{"vocab_size": 2048, "norm": "rmsnorm", "norm_eps": 1e-06, "qk_norm": true, "attn_scale": 0.182, "doc_mask": true, "steps": 12543}
MLP neurons of a small language model. Each row is named by its layer, matrix (up: input weights) and neuron, and shows model dimensions 0-95. Each number is 128 + 32 x the weight over its row's rms, rounded and kept within 0 to 255.
After each neuron's rows, "fires in" lists the words (lower case) most often at its 100 highest values on Wikipedia text that the model never trained on.

L3.up572 [158 136 155  91  56 133 112 124 108 172 147 219 149 139 126  72 146  89 109  97 111  76 126 166 102  98  92 122 166 135 168  76  98 101 132  93 106 126 142 142 100 110 122 148 150 107  96 119 135 124 115 159 119 128  95 144 167 116 125  81 106 118 146 125  92 132 183 118  55 114  66 140  55 123 126  88 139 231 248 104  50 139  93 141 108 142  63 163 107 149 104 101 112 114 110 210]
fires in: "by", "billboard", "century"

L4.up251 [146 127 161 155 156  93  86 158 174 181 137 151 142 125  90 107 119  50 153 123 163 163  72 114  73  72 151 146  96 160 177 144 128 156 101 128 171 117  71 132 139 150 148 123 147 189  95 106 148 145  86 141 172 120 133 104 160 111 101 167 125 140 184 137 149 117 147 138 168 193  87  72  70 141 190 139 159 128 138 131  97 118 144 191 101 146 151  56 131 152 117 129  92 164 189 115]
fires in: "was", "is", "were", "are", "jurisdiction", "conviction"

L4.up403 [133 112 125  60 140 105 131  71  86 111 158 155  93 120 119  97  97 116 148  97 147 125 132 117 139 203 129 158  98 147  65  63 155 129  80 125 163  81 116 159 108 120 141 140 120 117 173 110 133 124 136 142 114  87 111 109 117 124 193 132 110 105  74 133 139 148 137 163 131 144  86 140  64 135 154 100 143 172 145  85  40 118 150 137 131 140 136 198 122 119 146 102  98 103  40 102]
fires in: "s", "surname", "contract", "turnout", "turned"

L2.up648 [127 147 197  78 122 111 141  79 152 142 114 132 139 115 146 161 113 140 175 125 116  92 124 161 117 139 126 140 151  87 196 174 133 164 141 158 131 121 164 115 119 114 118 117 129 147 158 111 145 158 111 149 122 169 147 119 106 161 189 169 132 158 156 161  77 173  98  75 100 158 145  59  44  60 188 156  88 181 129 101 151 128 158 137 143 215 115  86 154 120 138 122 151 148 175 123]
fires in: "the", "july", "operational", "kingdom", "preceded", "died"

L2.up502 [176 118 179 102 118 100 200 186 167 141 164 121  83 115 117 133  98 138 132 112 137 100 119 130 125  99 139 150 151 143 118  63 151 167 177 121  61  84 135 140 128 106  94  84 105  93 126 147  99 116 142 158 133 148 161  84 132 151 185 109  94 228 128 167 118 113 142 138  35 143 129 100 181 138 157 103 135 173 128  79 126 147 200 135 145 100 100 188 115 124 105 133 127 172 130 175]
fires in: "number", "position", "us", "markets", "billboard", "positions"

L2.up243 [129 119 131 156 104 126 128 135 145 125  96 117 121 124 191 140  95 124 169 101 158 179 185 123 132 127 117  78 146 100  77 118 164 139 146 132  66  97 103 135  86 168 238 162 129  97  92 113 131  68 119 142 122  52  92 102 149 160  93 130  83 145 114 135 133  97 116 190  90 127 127 139 179 106 125 170 131  40 104 108  92 118 201 145 136 110  81 148 131 114 140 155  87 131 106 119]
fires in: "as"

L2.up438 [104 154 131 109 207 124 131 139 142 101  71 124 152 156 148 112 147 123  71 106  63 131 128 140 169 134 123 144 115 104 148  68 141 185 128  99 138  79 153 128  86 122 131  98  37 118 218 179  90  74 144 133 108 156 165 128 149  83 131 103 108 101 129 137 120  39 105 130 119 116 122 157 134 167 107 162 187  73 173 184  93 150 136 124 142 132 144 115 109 130 110 142 173 183 165 129]
fires in: "also", "at"

L4.up576 [157 144 134 205 137 119  99 117 102 139 110  97 104 125 165 127 186 146 105 165 114 114 117 166 146 147  97  39 147  96 146  98 125  92 173 103 185  93 132 154 114 193  98 127 119  76 102 141 120  91 149 171 127 114 123  90 138 135 147 139 169 138 110 129  65 135 103 148  54 100 138 133 166 129 115 173 152  91 129 172 125 114 127 147  92 151 154 149 156 163 145  98 197 121 166 134]
fires in: "it", "in", "he", "on"

L2.up697 [166 185  81  77 146 136 154 170 187 104 141  96 104 162 129 132 105 150 135 235 185 125 132  97 120 127 154 114  77 138 147 125  94 119 164 144 176 112 110 182  98  92 152 115 138 164  92 159 130 146 116 160 124 110 135  84 120 177 113 123  88 140 107 154 148  96 152 105  83 126 148 186 148 141 163 151 166 176 130  75 192 147  94 101 190 135 111 118 124 154 147  84  60 154 103 141]
fires in: "to"

L4.up786 [141 130 118 126 148 117 128 128 127  75 178  57 155 127 156 122 143 158 145 142 111 166 110 128 169 117 158 152 151 115  67 144 177 160 116 122 173 160 154 135 118 111 124 122 139 136  98 114 151 180 107 117 180 164 126  91 154  68 121 119 178 117 155  60 119 104 102 151 135 120 171 169 124 146  73 136  99 144 128  96 133  54 140  74 113 167 126 128  87  86 112 116 135 143 119  88]
fires in: "s", "these", "subsequently"

L4.up416 [164 125 212 139 165 158 169 161 164  95  94 143  99 128 180 147 127 145 119 132 147 100 152 137 155 145 118 150 139 132  67 149 101 140 124 132 171  96 126 118 124  96  83  80  89 171 119 134  80 162 202  91 127 109 110  91 173 152 107  70 164 131 101 130 169 164 190 114  86 127 126  68 166 119  91 113 198 186 135 102 150 119 128 115 155 148 138 102  71 113  73  98 189 123 134 122]
fires in: "that", "which", "who", "film"

L2.up859 [141 207 118  94  80 134  74 179 138 134 162  75 143 132  97  55 125 121 164  80 128 180  68  96 179 146 115 116  94  96 112 169 119 141 133  95 112 161 183 148 174 102  97 128 156  96  64  84 124 154 119 107 100 136 119 122 178 159 135 120  80  92 157 142 150 113 147  92 123 193 120 161  91 131  98 147 105 149 130  66 169 107  76 140 138 131 121 152 126 129 153  95  49 182 110 143]
fires in: "at"

L2.up994 [159 126 143 234 117 108 194 143  78 150 125 170 177  79 196  88 175 112 136 135  93 137 126 173 113 129  72  85  93 151 137 114 142 126 146  87 112 106 162 190 100 125 142 156 173  99 124 103  47 125  87  82  61 154 140  86  88 168 129  93 150 163  84 104 165 146 147 100  73 128 183 161 108  85 137 114 117 118 101 106  98 130 170 154  90 138  88 158  88 127 128 143 159 111  55 202]
fires in: "by", "place", "succeeded", "as", "estate"

L3.up225 [186 124  89 121 141 140 130 173  98 125 153 144  62  99 155 172 111 166 121 142 127 170  83 147 166 114  70 134 108 119 104 169 128 108 146  96 120 152 164  60 130 124 138 120  42 164  70  95 113 175 176 135 224 120 104 106 151 149 124 178 128 111 183 173 155 161 195  97  99 121 100 140 134  99  97 185 172  77  84 115  98  78 153 102 144 105 108 156 165 154 155 156 116 132  85  83]
fires in: "on", "along", "over", "alongside"

L2.up240 [109 110 156  94 110 110 125 120 179 153  94  74 106 128 149 138  98  95 147  99 151 237  98 150 157 153 114 155 129 151  94 125 186 119  94 124 122 149 105 125 151 165 112 122 123 104  99 155 169  78 165 177 105 148 145 142 220 156 130 100 122  75 130 147 144 113 127 143 133  78 116 170  63 162 106 178 121 132  90 111 145 103 148  76  53 180 148  86  72 144 173 154 133 136 127 138]
fires in: "on", "at", "held", "played", "in"

L3.up529 [103 157 119  80 111 144 107 158 169  52 136 130 104  85 133 122 124 183 115 141 124 136 130 152 193 138 112 151  81  94 114  74 147 123 119 146 113 119  95 115 137 104 118 122 123 111 127 153  58 143 195 108 120 127  82 138 215 130 136 106 113 150  76 100 104  94 196 155 170 121 123 162  89  61 134 130 118 217 139 107 149 118 112 122  67 156 112 147 135 124  94 109 138  96 119 167]
fires in: "her", "his", "their", "herself"

L2.up419 [167 161  86  92 100 100 187 116 129  75  70 148 101  69 143 145 154 196 154 119 175 193 154 183 144 170  87  98 112 121 136 206 131 134 153 147 151 151 137  64 136 166 175 129 120  68 159 151 115 159 118 147 184 113 108 151 145 119 136 155  70 159 139 153 143 138 124  98 133 144 186 150 186 136 148 186 130  97  86 117 134 123 151 137 149 118 106 167 102 113 137  75 103 114  92 119]
fires in: "who", "that", "which"

L3.up619 [130 106 111 118 115 126 149 176 126 133 114 147  97 102 154 123 135 157 120 119 101  85 140 148 185 111 153 172 110  62 141  83 111 101 111 101 106 141 183 132 121 164 127 128 153 163 104 106  88 204 124 180 135 135 101 162 121 113 173 142 159 127 132  72 124 177 154 141 132  92 160 111  48 136 195 110  92 157 195 105 120  74 146 109 114 138 104 158 112  54 141 115 124 157 173 169]
fires in: "a", "announced", "species", "authority", "list", "time"

L4.up190 [ 81 130 116 124 121 135 135 102 115 128 107 168 117 135 142 135 132 171 148 121 116 110 122 132 131 115  56  81 142 149 151 153 145 187 177 131 129  86 107 100 147 194 133  75 139 152 129 150 101 126 146 154 196 175 108 109  99 205 128 185 167 190 122 104 152 146 147 180 169 131  96 148 111 112  96 126 136  96  86 129  57 158 142 132  83  85 195 130 132 131  72 154 126 127 184 139]
fires in: "be", "support", "play", "create"

L4.up683 [159 201 124 126  90 175 130 122 152 112  95 104 126 105 106 124 165 107 138 206 117 145 151 194 114 173 129 142  99 123 163 150 139 144 131 128  94  73 108 126 121 118  94 163 174 107  96 135 149 153 112 123 145  86 174  77 156 203 133  84 123 132 138 147  84 147 163 142 129  76 147 154  64 125 104 138 164 141 150 150 155 132 160  84 126 186 135 129 163 152 129 207 151 185 148 115]
fires in: "from", "department", "team", "to"

L3.up830 [224 185  88 125  92 130 133 158 133 119 195  94 130  90 102 160 159 136 161  83 112  96 109  49 165 161 172 175 121 169 206 151 145 138 120  87 125  79 117  67 156  99  21 164 153 119 118 144 136 109  93 107 131 164 104  91 111 159  74 112 145 165 137 152 147 122 165 148 112 115 139 137 114 111 135 141 145 161 110 131 158 142 125 138 142 145 125 101 164  94  60 164 148 155 164 113]
fires in: "part", "party", "parts", "partners", "particularly"

L2.up976 [124 144 128 141 109 132 132 123  97 138 121 111 131 139  94 108 131 153 133 130 112  36 141 148 101 140 174 159  97 134 169 149 128 136 142  76  35 145 154 129 143  96 102  70 188  55 162 142 115 154  93 126 125 138 135  86 105 127 168  97 112 176  99 108 113 107 125 111 107 155 107  99 148  86 167 140 189 209 174 161 129 185 176 122 122  88 126 100  82 153 153 118 166 107 176 172]
fires in: "song", "songwriter", "model", "world"

L2.up996 [193  77 122 160  68 152  93 130 126 136 159  53 168 157 100  26 136 147  95 114 108 129 148 165 113 110 151 162  66 109 154 157  90 111  98 132 225 134 185 164 114 155 118 132 145 133 160 129 103 139  82 159  82 130  97 114 140 101  87 172 152 114  97  96 137 140 142  45 113  93 130 130 163 132 131 138 164 147 129  80 159  83 108 122 169 103 134 101 120 167 126 176 101 182  91 114]
fires in: "all", "la", "at", "love", "african", "european"

L4.up18 [ 92 179 176 135 149 112 128 119 128 102 155 116 147 102  82 127 148 114  90 221 135 117 125 183 154 189 133 123  55 192  82 103 128 128 155  87 146 109 114  92 186 159 148 110 143 110 116 142 112 183 139 162 134 107  60 144 176 170 171 187 137 120  87 204 172 146 148 125 120 125 121  96 125  79 149 136 122  89  87 140 130 152 150 119 105  66 138 154  93 123 107 123 138 150 168 115]
fires in: "2", "elected", "elementary", "mundelein", "elements", "electoral"

L2.up356 [ 85 123 116 104 114 121 142 105 161 204  93  94 133 125 152 120 135 129 142 121 114 110 105 115 197 122 144 184 143 104 170 122 150  86 114  70 107 133  56  73 123 103 165 158  76 164 113 108 136  88 147 150 165 131 105 151  94 166 124 164  93 121  63 121  59 119 108 110 102 159 119 127 214 139 103 160  90  86 112 107 141 149 104 137 145 125 148 155  90 175 142 161 132  93 113 111]
fires in: "city", "town", "village", "schools", "township", "school"

L2.up690 [155 178 107 114 115  96 169 172 174 122 131 125  40  95 169  93 137 165 191 152 169 102 206 152  86 154 106 162 116 178 137 132 112  99 148 121 175 161  82 124 125 177 118 123 146 116 157 144 148  98 120 146 146  98  93  97 115 172 139 153 166 229 134 100 120 121 141  59  74 130 171 126 122 153 108 134 103 191 114 128 131 154 132  87  92 128 126  96 121 144 150 141 161  80 135 152]
fires in: "who", "as", "because", "when"

L4.up436 [126 150 127 151 117 135 122 126 139 149 175  86 111  90 134 121 134 162 170 159 112 172 110 149 162 165 113 130 148 115 122 147 174 162 114 151 169 119 145 135 124 123 106 148 110 128 167 107 160  86 118  88  74 124 185 141  83 145  89 164  84  91 104 186  70 195 161 116  89 123 157 202  89  69 162 149 153 178 205 120 136 130 157 185 151  71 141 163 119 194 132 130 167 157  90 115]
fires in: "the"

L2.up517 [162 151 143  97 132 185 175  78 124 120 152  88  81 151 134 143 117 114  94 152 108 162 138 133 172 174 142 189 145 100  90 138 111 101 175 122 125 157  99  66 123 137 114 104 191 203 139  99 195  97 157  47 133  66 112 106 157 125 142 107 109 140 142 119 133 103 159 149 100  98 103 163 126 127 150 184 211 141 141  77 141 132 180 155  95 165 161 177  55 125 116 127 102 132 112 101]
fires in: "any", "each", "other", "very", "income"

L3.up785 [139 183 121 136 111 147 144 136 103 165 146 103 124 153 129 161 214 103  80 115 124 149 103 100 125 136 173 170  86 225 175 126 171 126 105  96 159 104 135 127 182 114 105 171 169 159 182 127 136 125  98 119  41 134 173 120  64 188 170 147 143 110 113 158 171 135 187  67 115 131  89  90 151 123 157 110 125  89 119 168 132 103 166 100 152 176 143  97 156 158 115 142 151 133  53 132]
fires in: "team", "member", "elected", "place", "no"

L4.up267 [172 149  83 143 141 118 137 150  89 194 149  85  66 131 117 119 121 144  74 130  94 111 168 134 127 116 117 108  86 120 171 128 197 110 121 191 156 159  77 143 164 171 134 136 131 161 161 108 118 142 100 101  89 128 158 155 155 126 120 140  85 124 123  85 113  94 118 113 183 104 146 154 195 115  96 154 186  54 157 134 125 145 120 102 100 147 147 183 126 124 135  93 183  78 156 180]
fires in: "school", "college", "students", "to", "schools", "department"

L2.up793 [128 145 179  86  93  95 173 119 218 143 160  82  33 110 117 107 192 121 125 153 132 134 165 131 154 155 172 116 135 215 174  95 168 176 106 160 148 156 140 128 111  98 108  93 155 125 126  69 141 169  90 151  80 111 134 142 114 158 150 107 102  87 137 126  80 131 128  69 103  90 140 164  48 181 156 111 100 111 125  66 115 133 153 112 115 106  98 111  93 115 103  79  91  58 137 126]
fires in: "also", "distribution"

L3.up680 [155 141  67  93 149 138 162  80 147  98 178  72  95 152 147  75 109 114  54 101 164  97 136 151 166 104 101 124 121  91 113 124 135 110 138 159 136 122 153 121 130 113  58 171 142 155 142 128  82 115 114 100 101  86  87  62  63 117 167  85 107  65 143 108 179 125 126 103 128 137 110 148 124 132 148 110 155 138 105 221 150  95 120 156 157 147 191  93 163 143 103 171 122  65 128 126]
fires in: "war", "army", "military", "british", "league", "warped"

L3.up423 [125 130 122 123 125 128 169 147 133 128  44 147  77  88  26 127 128 132 183 144 130  87  79 152 162 124 109 125 109  96 122 121 155 145 148 130 162 136 200 108 153 161 114 149  99 149 158 115 155  81  71 135 138  85 111 106  83 147 100 149 175 173  96  89 113 153  83 135 146 165 177 109 125 136 193 123 131 107 122 135 163 146  85 176 119 100 115 107 102 123  78  56 176 165  80 144]
fires in: "has", "born", "died", "requirements", "require"